config.toml
n_layer = 12
d_model = 192
n_head = 6
n_kv_head = 6
head_dim = 32
d_mlp = 384
vocab_size = 512
activation = "swiglu"
norm = "rmsnorm"
norm_place = "pre"
norm_eps = 1e-05
positions = "rope"
rope_base = 10000.0
rope_fraction = 1.0
qk_norm = false
attn_scale = 0.177
bias = "none"
tie_embeddings = false
parallel_block = false
init = "normal"
init_std_qkv = 0.0452
init_std_o = 0.0
init_std_up = 0.0452
init_std_down = 0.0
optimizer = "laprop"
lr = 0.00131
lr_mult_o = 1.27
lr_mult_up = 0.654
beta1 = 0.9
beta2 = 0.98
lr_head = 0.00473
grad_clip = 2.0
warmup_steps = 424
schedule = "wsd"
decay_fraction = 1.0
decay_shape = "sqrt"
final_lr_fraction = 0.0
batch_tokens = [8192, 16384, 24576]
seq_len = 512
doc_mask = true
train_tokens = 155600000
steps = 10530
dataset = "wikipedia_en"
MLP neurons of a small language model. Each row is named by its layer, matrix (gate and up: input weights; down: output weights) and neuron, and shows model dimensions 112-175. Each number is 50 + 15 x the weight over its row's rms, rounded and kept within 0 to 99. A neuron's up and down rows have the sign that makes its largest values positive.
After each neuron's rows, "fires on" lists the tokens most often at its 100 highest values on Wikipedia text that the model never trained on.

L2.gate240:32 44 59 71 38 63 42 28 40 42 46 44 25 19 45 35 57 67 63 41 34 80 44 49 49 47 44 39 33 37 56 41 38 87 54 74 56 53 50 28 68 56 30 43 52 43 61 71 34 51 30 27 57 53 76 54 82 53 54 42 48 73 39 63
L2.up240:55 42 66 56 45 68 43 37 41 52 53 64 34 36 82 46 16 33 41 68 13 50 31 67 57 25 44 46 62 46 75 62 42 72 56 58 47 48 58 30 72 41 45 37 39 15 39 44 44 64 68 39 54 40 63 52 48 46 65 22 64 27 48 62
L2.down240:33 33 50 56 40 58 26 37 71 48 59 62 40 55 74 65 42 50 56 50 44 66 75 68 23 38 41 70 76 55 40 49 56 51 65 46 44 61 39 62 61 65 72 52 64 22 57 40 63 63 56 55 71 37 64 23 57 53 56 63 34 45 50 65
fires on: "art", "ort", "all", "ers"

L6.gate140:54 35 77 54 54 76 51 75 55 55 37 79 19 55 71 55 48 31 55 39 97 43 68 48 64 31 65 40 22 51 46 49 47 56 65 40 59 58 56 39 45 64 90 54 34 71 68 48 21 67 60 33 55 19 29 40 82 35 45 51 77 68 37 44
L6.up140:26 60 58 47 47 62 49 51 44 33 30 57 39 33 52 65 28 31 57 38 64 27 39 58 13 50 46 91 45 31 50 24 38 68 37 57 44 47 55 52 32 61 63 50 51 39 56 74 53 64 34 37 57 29 30 19 50 66 47 55 66 46 38 60
L6.down140:61 50 44 64 38 48 70 46 52 49 38 18 60 34 62 68 59 43 55 54 42 46 25 79 71 64 61 78 84 63 57 40 60 58 50 56 54 35 40 65 74 36 53 55 47 56 48 60 56 31 37 63 40 47 36 39 48 44 55 44 24 40 43 58
fires on: "ed", "ot", "ers"

L8.gate267:20 60 54 71 32 31 59 71 51 48 47 52 65 47 14 75 49 24 49 64 55 24 26 52 32 63 27 56 19 45 49 49 38 42 40 38 49 59 62 68 59 52 59 24 31 62 56 86 58 52 49 63 39 35 49 48 61 33 28 45 51 47 38 58
L8.up267:57 37 53 31 64 44 48 37 48 47 37 71 45 16 39 55 80 29 54 47 63 61 32 26 54 83 38 52 47 38 30 45 16 43 66 70 59 25 47 74 40 49 65 68 55 51 77 55 37 34 60 62 59 77 40 50 78 38 48 18 47 69 52 40
L8.down267:45 46 52 59 20 46 46 67 33 33 42 57 49 58 50 24 47 53 54 57 39 34 49 40 51 56 78 58 57 40 64 50 66 57 37 57 42 48 35 31 43 55 73 62 51 33 49 28 43 66 29 68 54 54 76 62 48 50 37 55 79 73 51 72
fires on: "n", "p", "e"

L6.gate309:34 74 34 57 51 43 57 41 72 68 70 30 67 48 43 58 39 36 37 64 36 21 38 57 43 56 57 27 24 51 44 52 71 56 64 33 61 70 46 44 54 59 75 25 31 56 54 34 52 43 38 35 54 41 61 41 50 40 99 48 55 67 38 54
L6.up309:53 49 17 48 34 45 35 44 51 56 80 37 43 57 36 60 47 67 42 53 23 35 39 51 56 30 57 55 50 32 79 60 59 71 71 43 53 92 20 57 79 64 43 68 17 82 50 58 40 62 48 64 63 51 37 43 45 48 41 67 69 35 48 42
L6.down309:46 59 44 50 74 46 57 61 54 39 35 85 32 35 59 43 54 50 37 79 65 67 65 96 58 33 47 31 57 58 55 52 47 64 36 38 81 34 45 13 49 57 81 23 62 52 56 52 32 70 52 57 40 50 42 43 72 78 12 60 53 49 25 32
fires on: "n", "iv", " v", " V"

L5.gate151:65 54 59 52 28 33 59 48 72 59 60 44 52 45 51 33 40 84 32 10 37 48 51 81 82 50 48 51 73 54 64 53 94 28 53 44 60 54 67 16 41 68 56 42 67 57 46 25 39 52 33 59 31 64 74 53 56 21 74 49 44 41 42 15
L5.up151:60 53 69 28 63 68 52 63 54 43 74 56 58 67 64 43 70 39 57 42 55 17 59 73 64 55 72 33 40 60 60 63 51 50 85 14 81 53 45 45 44 62 30 29 37 69 39 28 46 23 60 41 29 51 34 60 45 37 28 56 53 61 27 20
L5.down151:45 53 28 62 26 60 24 64 59 29 63 40 56 99 66 42 56 68 57 42 56 62 51 34 70 49 55 55 89 51 40 71 52 50 20 37 40 55 66 27 46 65 51 63 72 50 38 53 46 49 56 44 43 60 47 63 37 42 35 62 57 67 25 48
fires on: "o", "in", "er", "id", "av", "as"

L6.gate85:45 79 44 78 60 54 72 60 55 35 68 37 33 63 52 54 49 35 56 41 41 79 77 76 66 46 44 47 55 33 50 33 50 31 74 41 42 31 60 38 78 69 61 48 47 61 58 72 39 65 41 30 35 66 64 35 53 23 31 44 66 50 59 72
L6.up85:50 62 54 38 59 61 43 53 69 50 57 57 32 47 43 51 20 40 40 54 67 56 66 20 54 60 27 66 57 36 33 41 18 57 37 49 62 48 76 33 72 52 41 48 66 57 45 61 75 49 63 50 41 60 38 54 65 56 71 41 48 46 40 49
L6.down85:32 68 26 59 60 49 34 28 57 52 74 47 31 63 36 57 54 65 44 31 43 63 53 57 31 54 47 30 13 64 64 44 40 59 43 51 55 51 56 46 33 53 42 08 47 59 28 36 42 50 65 45 49 45 30 35 34 71 67 42 37 52 50 64
fires on: "m", "ist", "t", "or", "est", "ic"

L8.gate54:70 64 67 67 46 62 34 47 50 69 38 57 46 58 59 57 49 62 64 45 57 40 51 42 45 63 33 65 49 58 52 36 42 45 45 42 41 81 68 57 65 46 44 39 33 41 13 57 42 63 60 45 52 54 61 57 72 94 68 52 50 44 55 60
L8.up54:48 77 70 56 37 56 54 44 36 83 36 55 19 34 46 58 39 60 44 44 58 45 14 61 37 60 65 52 48 50 61 61 49 74 19 55 51 71 56 44 37 59 62 65 41 39 57 44 51 64 57 46 44 43 52 62 71 59 47 31 46 68 58 78
L8.down54:56 65 37 50 67 44 47 59 61 54 48 52 67 70 83 56 50 59 42 49 60 55 51 68 70 29 49 37 51 61 47 46 38 34 54 54 36 41 78 62 74 23 28 30 71 49 29 54 38 59 43 41 50 68 19 70 51 99 79 56 59 54 51 62
fires on: "ing", "e", "w", "ad", "at", "am"

L6.gate104:96 41 42 39 41 71 35 53 48 50 57 24 54 38 35 72 56 48 51 41 41 40 64 22 48 37 18 65 42 26 31 50 48 46 46 49 49 49 56 53 30 71 61 89 27 57 35 35 43 47 33 20 66 43 72 68 48 24 53 39 37 51 72 56
L6.up104:57 48 37 28 39 79 58 71 45 55 53 41 70 67 40 85 64 34 49 54 55 51 60 40 54 51 42 45 41 49 52 65 66 41 44 56 38 57 35 42 52 65 27 55 22 46 51 26 33 55 86 85 62 47 28 01 48 51 43 34 80 49 43 66
L6.down104:34 46 36 51 57 63 40 60 32 40 40 51 73 37 52 60 20 51 48 39 20 52 40 29 50 51 49 21 37 63 16 47 67 14 25 34 52 44 71 53 52 26 32 61 24 54 27 53 53 55 62 80 53 37 82 35 28 40 72 53 59 60 61 40
fires on: "in", "at", "y", "3", "us", "v"

L4.gate302:67 28 73 48 40 48 73 71 52 59 43 40 49 42 20 69 59 38 58 41 51 42 40 64 52 54 25 39 37 42 41 37 32 53 34 36 47 36 57 51 36 38 66 69 15 62 67 37 39 43 37 54 51 49 20 59 67 35 35 30 45 62 18 66
L4.up302:41 67 60 52 61 68 56 30 67 57 49 39 64 19 15 46 62 29 70 37 72 62 33 46 68 67 38 42 39 45 44 40 21 48 42 42 52 38 31 36 32 38 54 52 36 58 69 47 47 39 26 45 34 49 50 67 57 56 76 32 54 60 42 64
L4.down302:71 66 50 49 64 39 42 42 46 47 48 51 52 37 42 32 62 56 68 81 54 51 88 84 56 75 40 53 50 53 60 47 52 56 51 36 48 33 42 59 53 63 17 47 50 19 36 50 38 43 34 64 62 62 51 67 22 36 49 50 24 67 20 60
fires on: "l", "f", "n", "s", "t", "ust"

L4.gate21:58 55 59 45 57 08 41 57 69 43 36 59 37 26 55 49 65 40 65 73 27 42 54 41 47 54 66 71 45 76 26 59 31 63 47 80 44 33 39 64 57 53 80 41 38 40 65 54 41 48 62 55 53 19 50 65 21 36 40 54 34 59 51 84
L4.up21:64 48 53 49 39 39 63 13 55 61 51 55 35 39 67 33 52 46 57 54 45 70 46 61 55 42 27 49 41 45 30 11 72 33 61 79 42 37 63 74 46 40 73 33 47 61 62 80 54 35 46 60 35 39 30 65 64 35 44 53 53 72 41 57
L4.down21:56 48 33 20 68 44 49 27 59 66 32 49 47 47 74 55 35 47 47 55 48 34 45 60 48 59 56 29 53 38 02 28 70 55 51 76 32 71 38 55 75 59 37 77 38 65 71 65 57 57 85 55 39 48 50 24 44 81 82 75 55 44 43 44
fires on: "e", "o", "ic", "ist", "ame", "ing"

L5.gate153:50 77 76 57 69 54 55 44 36 15 42 38 59 35 26 49 58 29 44 65 23 77 57 65 36 54 39 41 47 53 25 80 34 52 37 55 57 38 53 77 58 61 53 44 40 26 46 65 41 13 46 49 39 74 70 50 64 53 57 52 63 55 66 33
L5.up153:50 74 66 35 43 52 39 65 50 51 73 37 47 54 41 60 40 55 50 61 32 34 61 39 33 74 51 70 47 54 09 55 36 50 36 37 23 41 72 31 30 57 57 71 12 26 29 62 55 70 82 54 41 68 82 47 59 60 45 33 59 80 30 44
L5.down153:22 51 31 40 34 48 19 50 40 42 33 45 48 61 39 21 39 52 40 26 51 28 45 61 56 23 34 62 60 63 50 61 63 52 45 46 33 45 18 32 52 66 38 58 63 49 69 55 52 78 16 47 63 67 56 22 38 51 48 65 33 37 35 45
fires on: "ic", "f", "m", "ter", "ow", "om"

L6.gate363:37 65 25 47 18 56 38 65 27 59 61 53 68 39 60 25 53 43 53 39 29 45 50 39 29 42 49 65 25 43 57 46 27 59 63 28 52 28 55 80 64 57 39 17 26 51 47 34 55 26 69 55 56 37 35 55 77 58 67 42 36 35 42 64
L6.up363:24 65 53 42 46 58 45 62 65 63 64 57 40 31 51 37 37 54 30 35 68 49 41 45 49 64 71 76 36 40 45 27 35 45 39 69 62 80 38 43 48 69 60 51 38 49 32 61 49 72 48 41 45 47 46 37 51 53 59 46 62 48 45 71
L6.down363:24 32 22 67 44 68 63 55 49 39 21 31 52 78 74 64 53 60 61 61 47 41 44 54 51 45 29 62 82 63 57 54 37 48 63 31 37 36 37 18 57 45 35 57 55 47 28 70 39 52 52 62 45 34 54 60 55 41 57 46 47 65 46 75
fires on: "n", "h", "ing"

L6.gate89:87 45 66 56 56 36 43 71 51 51 34 40 49 65 57 44 41 46 60 73 68 50 42 54 52 70 39 65 50 31 62 55 52 40 66 31 55 30 49 29 43 33 39 57 46 61 64 37 78 68 42 54 59 45 23 30 58 66 57 57 42 46 53 38
L6.up89:55 67 65 78 45 37 39 61 59 30 57 70 51 49 64 45 81 45 70 33 48 63 93 43 61 54 27 35 41 19 50 66 58 39 40 42 34 42 47 31 57 63 35 50 54 30 71 48 62 46 28 71 53 64 25 81 33 37 55 41 49 73 53 76
L6.down89:52 49 69 10 22 33 54 60 46 71 40 47 29 44 58 40 45 39 57 63 35 35 38 41 18 47 38 28 55 47 33 71 63 43 38 45 47 64 18 43 33 30 35 55 68 28 55 68 56 34 40 57 47 48 55 54 78 40 69 60 38 35 24 35
fires on: "o", "re", "ro", "e"

L4.gate265:63 19 42 54 63 50 45 93 40 44 66 36 60 45 70 75 69 68 40 40 62 41 39 30 34 41 39 40 51 47 44 52 49 34 55 09 38 65 44 66 75 50 51 78 61 41 21 59 67 43 23 42 39 79 39 54 26 73 50 57 52 54 50 63
L4.up265:45 74 50 60 68 60 51 68 32 52 56 51 47 67 43 31 51 70 48 24 40 54 59 42 44 56 54 54 60 40 40 39 36 57 76 40 16 83 71 70 72 70 44 64 72 56 45 64 52 53 27 61 70 56 64 78 62 41 64 26 45 58 64 39
L4.down265:61 73 34 65 48 49 58 58 67 33 62 46 42 65 56 39 31 77 43 56 37 63 66 47 36 55 86 07 66 40 44 40 73 40 46 43 49 66 31 69 24 69 62 80 59 58 34 58 41 33 54 52 50 49 41 72 42 66 70 48 23 49 22 51
fires on: "ad", "d", "on", "is"

L6.gate329:67 63 60 36 39 51 50 57 47 68 55 46 45 50 56 45 35 40 62 40 65 54 57 47 59 40 56 67 48 58 65 65 74 43 48 48 76 81 72 41 32 72 52 53 84 62 53 41 51 00 58 61 38 51 37 37 50 33 73 42 75 51 42 34
L6.up329:33 38 46 40 46 33 48 63 55 42 44 48 55 46 17 47 69 44 60 59 58 50 56 57 42 59 67 81 03 50 63 51 65 32 61 57 48 62 52 47 47 87 33 35 39 57 29 40 39 72 49 39 83 70 15 54 40 53 61 40 45 69 73 28
L6.down329:40 76 63 58 60 59 48 54 36 45 68 58 35 57 58 33 66 41 47 45 34 45 45 70 46 55 42 28 62 56 59 60 37 52 35 44 61 53 39 42 32 50 28 33 51 52 38 49 54 71 37 55 74 72 56 49 70 56 57 75 68 33 32 68
fires on: "id", "o", "g", "ri"

L2.gate230:28 18 52 49 38 28 50 64 81 42 47 48 47 52 38 33 61 42 48 59 39 57 52 45 58 44 43 41 56 44 65 47 36 50 73 80 86 43 59 28 72 43 67 42 22 70 64 54 47 43 92 35 71 32 24 49 52 52 58 61 42 55 72 13
L2.up230:37 30 48 57 24 18 34 44 73 47 29 37 25 55 62 27 53 65 64 69 52 46 60 71 63 43 56 54 40 42 52 58 54 60 67 61 70 71 74 67 44 52 50 50 34 70 67 39 65 43 64 20 31 55 37 69 59 20 39 53 56 69 49 71
L2.down230:35 38 00 52 51 67 18 44 60 79 41 64 52 55 68 36 67 43 37 44 60 57 50 51 50 71 57 53 49 28 63 59 84 40 47 49 59 53 44 40 41 43 63 38 68 45 44 30 67 54 53 50 46 46 63 61 43 65 61 78 48 61 53 55
fires on: "P", " P"

L5.gate321:41 76 50 38 57 45 51 74 56 53 72 56 30 54 47 58 46 46 39 38 40 56 43 50 36 23 20 44 56 30 30 63 57 15 40 26 53 72 52 44 72 54 69 29 44 24 49 69 43 53 54 26 44 56 38 35 61 57 30 57 61 47 39 50
L5.up321:39 90 43 57 40 49 46 49 85 56 52 71 30 45 36 56 57 84 39 69 71 61 49 54 53 53 39 73 55 23 48 45 48 60 55 53 48 49 46 58 48 53 58 25 71 60 59 45 77 76 50 63 49 71 42 39 48 46 47 55 67 49 57 44
L5.down321:56 55 69 50 56 72 41 55 59 22 23 38 31 85 47 68 26 55 26 62 48 42 59 50 64 39 37 37 49 47 69 37 35 35 58 39 42 42 37 38 61 48 50 53 44 32 41 50 49 58 29 71 57 40 55 55 39 92 65 60 54 48 88 55
fires on: "t", "on", "ic", "m", "or", "ust"

L8.gate129:68 56 73 67 51 56 60 67 58 33 47 50 50 33 45 61 33 50 53 51 94 60 52 55 43 25 48 44 34 20 66 15 52 48 27 57 69 55 47 13 79 57 81 64 51 56 64 45 63 54 33 46 69 51 36 42 64 39 36 63 73 67 38 49
L8.up129:64 67 64 52 35 46 51 46 18 33 44 59 56 66 65 64 72 33 62 33 65 78 38 29 47 69 33 65 42 47 76 42 31 48 52 74 59 58 44 73 21 50 40 49 53 32 72 47 68 88 53 24 27 53 60 40 48 59 75 66 57 59 41 42
L8.down129:46 40 58 34 64 27 29 63 72 71 79 46 31 22 46 55 60 52 52 39 56 29 56 72 69 56 31 49 71 54 41 68 62 44 56 42 78 51 20 27 29 61 53 50 51 40 41 68 55 69 73 44 39 68 35 27 57 53 20 33 41 36 22 53
fires on: "ed", "id", "c", "en", "00", "er"

L4.gate91:66 43 57 57 47 35 43 52 54 38 94 59 20 50 13 51 55 12 27 61 72 48 74 38 67 41 45 75 29 36 67 49 45 37 73 45 28 53 63 26 27 18 70 59 54 44 43 37 46 37 44 48 61 33 50 34 63 59 39 36 68 31 59 70
L4.up91:59 46 65 45 60 26 46 56 52 28 62 66 52 51 34 55 83 57 71 38 54 54 52 59 45 42 59 58 43 33 50 40 44 67 77 09 53 59 59 31 32 52 73 48 29 51 60 46 49 28 60 54 44 49 67 42 55 40 65 42 71 33 32 64
L4.down91:51 40 18 43 38 30 43 55 55 50 36 43 54 46 61 32 47 57 58 37 55 57 59 49 56 46 59 48 60 53 43 41 61 50 30 45 59 37 39 59 30 56 81 64 45 96 30 51 33 57 59 62 52 92 35 64 46 45 66 38 54 40 40 21
fires on: "id", "t", "ic", "z", "m"

L5.gate218:43 99 64 57 33 51 45 38 50 66 69 73 54 51 44 46 67 54 46 48 63 30 51 42 53 66 78 46 73 55 53 41 03 54 61 61 78 44 48 69 65 24 51 74 40 50 43 65 46 43 64 43 37 32 51 59 75 58 46 45 66 58 41 48
L5.up218:65 58 66 63 47 55 55 54 33 53 40 41 20 17 41 09 68 60 45 44 55 76 38 49 48 52 13 34 50 50 38 38 43 37 59 53 51 41 36 27 43 26 63 52 53 33 66 50 49 25 30 40 49 45 74 42 78 55 42 12 66 55 54 45
L5.down218:22 68 42 45 25 61 28 55 61 47 35 39 44 98 21 54 48 35 44 63 52 64 52 37 62 76 50 57 68 70 39 38 46 66 54 39 55 66 43 34 46 59 29 55 33 16 36 28 43 46 46 38 32 83 55 58 44 61 17 32 55 79 52 76
fires on: "er", "and", "et", "es", "e"

L4.gate227:47 51 48 49 58 37 34 45 64 32 68 50 45 65 53 53 59 52 52 52 28 55 50 36 18 67 67 46 48 39 60 57 59 57 80 40 49 52 34 70 73 44 51 75 31 51 60 30 67 27 39 40 49 38 14 48 43 56 43 35 64 62 79 37
L4.up227:69 57 50 38 62 51 24 36 72 48 57 48 34 40 32 64 49 54 56 34 34 24 53 32 61 53 58 44 39 48 34 52 66 57 61 35 65 50 52 43 54 60 65 60 33 11 28 23 43 45 30 71 28 71 27 35 39 65 59 53 50 59 56 46
L4.down227:62 55 46 73 51 25 38 31 51 67 44 83 53 45 31 45 37 34 50 37 66 40 60 54 54 72 39 40 53 40 52 32 15 55 39 54 60 37 53 67 43 61 38 65 30 48 39 41 55 61 52 41 77 16 67 34 43 55 42 41 45 50 42 58
fires on: "ion", "on", "n", "it", "ine", "if"

L2.gate113:13 46 57 49 72 53 31 37 71 76 70 58 61 74 37 65 49 40 61 34 45 54 65 36 31 45 72 43 21 54 39 45 45 53 70 30 56 36 56 57 60 62 45 35 62 26 65 58 17 63 54 42 61 45 22 50 41 27 51 46 28 51 59 74
L2.up113:31 30 50 47 36 44 52 18 53 50 53 51 59 59 57 45 39 43 56 63 40 58 62 49 40 32 75 24 55 47 39 43 28 52 71 54 59 45 57 67 71 80 58 40 62 49 53 27 34 53 43 54 59 28 58 35 36 27 37 51 41 69 44 75
L2.down113:29 65 36 32 50 67 23 39 68 57 38 66 49 85 70 47 71 56 44 50 51 73 42 31 50 57 28 30 48 53 39 38 40 44 54 52 55 40 72 55 45 43 35 68 60 55 63 74 63 53 52 63 51 41 69 50 34 57 55 52 57 60 48 53
fires on: "i", "o"

L5.gate374:37 61 25 58 41 56 32 87 39 44 52 58 27 30 58 60 21 31 68 42 57 48 62 60 33 44 75 25 31 69 58 38 65 40 44 75 49 39 38 40 72 78 42 52 57 44 39 47 66 71 65 65 64 52 32 25 78 64 57 41 75 45 49 50
L5.up374:31 51 54 33 64 55 40 65 46 53 82 64 33 44 75 55 49 47 77 38 52 49 52 64 35 33 57 50 30 36 27 41 34 25 64 49 49 70 51 10 68 58 62 60 54 35 50 41 07 33 63 66 57 81 64 37 62 56 51 49 69 44 26 48
L5.down374:33 71 29 66 56 13 52 46 80 49 39 37 48 35 43 20 57 56 71 33 65 66 56 42 32 34 58 42 31 45 65 35 62 34 31 47 58 53 51 29 58 50 49 57 44 64 37 68 16 58 37 58 61 56 59 68 34 63 37 46 56 29 49 64
fires on: "20", "h", "2", "ong", "19", "iv"

L6.gate232:46 71 45 67 47 36 58 71 40 64 52 37 59 82 61 43 76 27 45 37 61 32 51 46 50 39 24 43 40 28 36 50 38 48 49 39 45 73 54 51 60 43 61 57 08 61 43 46 58 06 43 37 87 37 66 79 45 39 32 44 58 46 68 52
L6.up232:45 81 70 42 48 42 24 74 46 64 22 34 44 74 44 41 63 29 31 04 20 34 55 51 62 39 37 39 65 50 45 41 64 61 66 40 41 34 39 45 44 50 57 57 48 50 39 29 68 39 28 56 49 46 48 48 61 47 59 59 29 50 52 43
L6.down232:35 37 52 46 64 56 30 53 48 68 36 47 34 59 61 54 83 43 52 50 28 51 64 42 56 66 54 63 54 31 76 73 51 43 58 32 31 46 60 51 72 48 18 60 55 22 45 41 54 37 62 25 53 70 64 25 55 71 43 22 49 34 52 55
fires on: "t", "et", "il", "al", "g", "el"

L6.gate168:56 45 83 64 42 72 66 59 51 69 34 57 56 65 35 48 54 36 41 13 60 34 23 60 60 65 25 35 64 64 42 36 47 29 49 23 49 56 33 40 73 29 51 58 42 62 61 49 60 52 43 41 44 70 00 58 68 36 63 49 63 64 51 44
L6.up168:42 61 52 54 31 71 63 43 54 68 53 57 41 56 66 42 38 72 74 13 40 43 51 41 28 58 52 67 38 48 45 20 59 47 48 50 50 58 58 48 51 45 57 42 51 59 35 38 52 68 13 29 18 59 58 65 51 44 50 80 76 54 21 48
L6.down168:55 56 73 54 56 69 58 66 71 63 35 30 43 38 77 21 64 50 37 63 46 61 54 15 54 44 53 40 47 61 12 29 51 48 49 20 41 48 45 35 70 54 64 54 71 17 68 47 65 51 39 66 43 61 46 48 42 50 45 60 47 32 34 47
fires on: "y", "iv", "ran", "h", "c", "an"

L2.gate321:32 79 53 30 39 38 41 66 63 26 52 52 37 34 62 23 53 47 19 55 80 64 30 53 36 76 68 34 78 34 42 32 65 84 37 67 56 40 45 48 60 61 50 89 45 37 34 42 44 55 39 19 37 44 43 57 37 41 56 48 45 61 62 72
L2.up321:51 52 62 42 59 33 31 69 42 74 52 46 56 43 39 61 54 56 56 62 30 41 50 39 66 51 21 33 72 65 59 54 48 46 54 40 36 75 67 64 73 58 29 35 42 47 61 38 47 32 56 47 79 59 66 51 48 57 43 60 39 36 58 52
L2.down321:45 20 85 64 34 41 59 50 45 51 39 32 54 44 50 69 55 63 57 65 30 58 59 53 07 24 72 67 21 38 48 24 71 35 45 35 36 44 49 43 69 54 55 27 37 51 43 22 37 53 26 64 72 37 65 43 74 76 39 70 44 36 52 54
fires on: "all", "art", "ard"

L2.gate349:32 45 81 21 60 80 47 52 75 67 65 55 68 45 42 70 45 64 56 58 24 48 47 30 42 57 24 67 34 67 29 28 55 37 58 39 44 42 09 11 59 91 46 61 43 51 43 51 40 14 61 41 34 57 56 47 51 19 63 54 37 44 57 60
L2.up349:81 39 68 62 33 53 59 53 44 58 18 40 45 43 45 60 57 63 87 52 51 37 77 31 53 54 33 51 48 38 20 50 59 18 64 49 35 60 58 73 24 77 47 67 54 60 39 29 50 39 62 69 68 51 65 64 40 66 61 50 27 21 85 78
L2.down349:37 41 13 42 18 72 24 62 55 71 46 65 57 41 62 46 39 51 77 37 30 31 60 58 66 55 60 57 62 41 45 72 71 65 37 54 76 20 65 51 68 46 21 60 36 27 42 48 59 54 55 57 28 48 59 44 27 31 24 50 45 73 45 55
fires on: "ort", "as", "on", "us", "in", "-"

L8.gate207:69 39 48 39 29 53 58 37 34 47 48 47 49 59 29 59 41 30 38 49 70 66 42 13 47 42 39 48 27 53 50 40 43 37 70 39 41 56 35 67 33 55 41 70 49 61 43 48 42 26 44 65 35 50 59 62 46 63 49 52 30 53 37 30
L8.up207:39 80 55 75 67 14 52 38 16 60 60 57 69 58 36 54 40 44 46 51 58 40 47 26 58 32 49 22 52 57 47 33 43 30 68 55 45 37 49 30 68 48 39 60 58 44 35 45 63 60 50 61 36 52 39 38 54 69 42 60 35 57 42 54
L8.down207:60 43 24 41 62 74 67 72 55 39 38 55 39 38 66 47 45 54 62 64 38 40 47 48 53 38 55 64 53 88 38 80 22 49 46 40 28 50 42 60 50 56 37 37 39 12 54 29 42 37 84 51 32 80 47 60 57 62 57 39 51 32 37 45
fires on: "el", "an", "ol", "at", "al"

L5.gate17:69 61 53 41 69 38 68 47 18 61 59 47 57 39 33 60 68 49 58 57 76 23 53 50 28 56 67 22 24 64 43 36 57 46 62 41 27 64 56 20 65 48 30 75 38 14 57 59 24 51 47 46 73 54 12 52 33 25 71 59 76 71 73 71
L5.up17:38 39 41 47 56 45 65 40 49 37 78 42 60 65 55 43 44 65 49 27 37 18 16 37 65 29 76 39 38 61 33 50 59 70 51 29 55 97 49 42 83 66 50 55 53 49 25 58 47 54 56 69 50 73 45 66 49 40 50 64 75 69 23 50
L5.down17:35 58 79 53 80 30 70 51 57 47 51 40 83 32 82 32 86 46 40 40 52 53 27 54 57 54 37 42 17 36 63 64 35 63 37 49 65 38 00 47 41 43 34 56 43 27 51 48 61 50 37 61 66 19 57 42 40 53 63 67 60 58 44 55
fires on: "iv", "it", "ine"

L4.gate215:42 53 42 43 65 56 49 60 58 64 51 33 38 52 50 21 59 62 57 50 76 48 61 64 29 49 34 29 50 77 61 25 26 79 44 38 49 33 50 61 71 25 75 29 25 49 57 77 35 57 84 37 58 27 71 76 71 60 36 41 51 48 53 74
L4.up215:49 49 52 69 44 55 49 76 32 55 61 29 49 62 25 35 45 41 44 42 75 47 64 50 51 60 55 39 61 51 66 36 45 54 43 53 28 53 62 46 51 42 72 67 47 54 57 88 36 49 87 44 61 36 65 30 83 67 59 46 51 45 38 85
L4.down215:52 46 15 20 54 57 59 65 15 40 25 50 34 47 59 66 40 46 45 32 56 43 82 37 44 47 52 62 40 42 31 67 70 20 50 47 64 55 36 38 51 63 44 55 72 55 25 36 39 64 29 26 64 99 28 46 21 22 44 45 42 39 48 17
fires on: "ter", "on", "ic"

L2.gate146:51 60 58 39 37 32 50 30 55 49 53 68 56 52 85 87 74 62 88 72 78 41 67 72 57 42 28 49 61 72 55 55 36 66 52 66 48 41 66 69 29 45 35 57 20 59 55 44 52 58 46 41 51 46 50 45 53 24 57 33 44 60 48 71
L2.up146:74 69 44 46 43 48 60 42 60 50 52 21 77 63 33 62 63 78 62 45 57 45 54 72 39 70 46 40 63 63 53 59 51 37 42 74 52 23 37 64 35 49 68 47 44 66 85 40 80 70 47 70 47 33 56 57 53 18 52 48 53 44 62 54
L2.down146:22 42 08 50 52 57 48 53 72 88 45 47 70 53 46 35 51 38 46 45 65 49 55 56 57 97 42 43 61 52 63 62 59 59 31 66 77 30 72 48 47 48 68 56 52 47 60 40 86 45 46 60 39 57 50 60 41 50 56 71 45 68 75 58
fires on: "P", "ul", "ric"

L5.gate198:47 49 53 45 43 59 56 54 42 72 65 63 34 51 50 52 60 33 42 52 34 51 61 64 39 31 52 54 35 44 13 85 68 54 58 50 46 51 38 45 39 49 47 33 13 44 36 29 42 32 76 61 33 43 19 49 48 51 62 24 66 69 50 83
L5.up198:41 75 27 58 53 60 41 47 34 56 45 35 53 39 65 42 65 42 59 19 14 65 56 19 52 59 81 31 40 47 52 76 48 69 39 65 55 58 36 29 70 61 35 35 50 50 49 34 30 42 66 82 54 30 51 59 46 56 53 63 37 40 46 51
L5.down198:26 22 38 78 43 60 59 29 52 66 38 45 46 34 62 59 43 61 50 58 19 43 40 73 25 60 50 59 49 45 58 27 52 49 67 57 52 29 38 36 32 35 74 45 57 37 46 69 57 45 35 51 38 56 71 50 64 49 42 20 64 65 49 39
fires on: "f", "h", "ch", "on", "F", "K"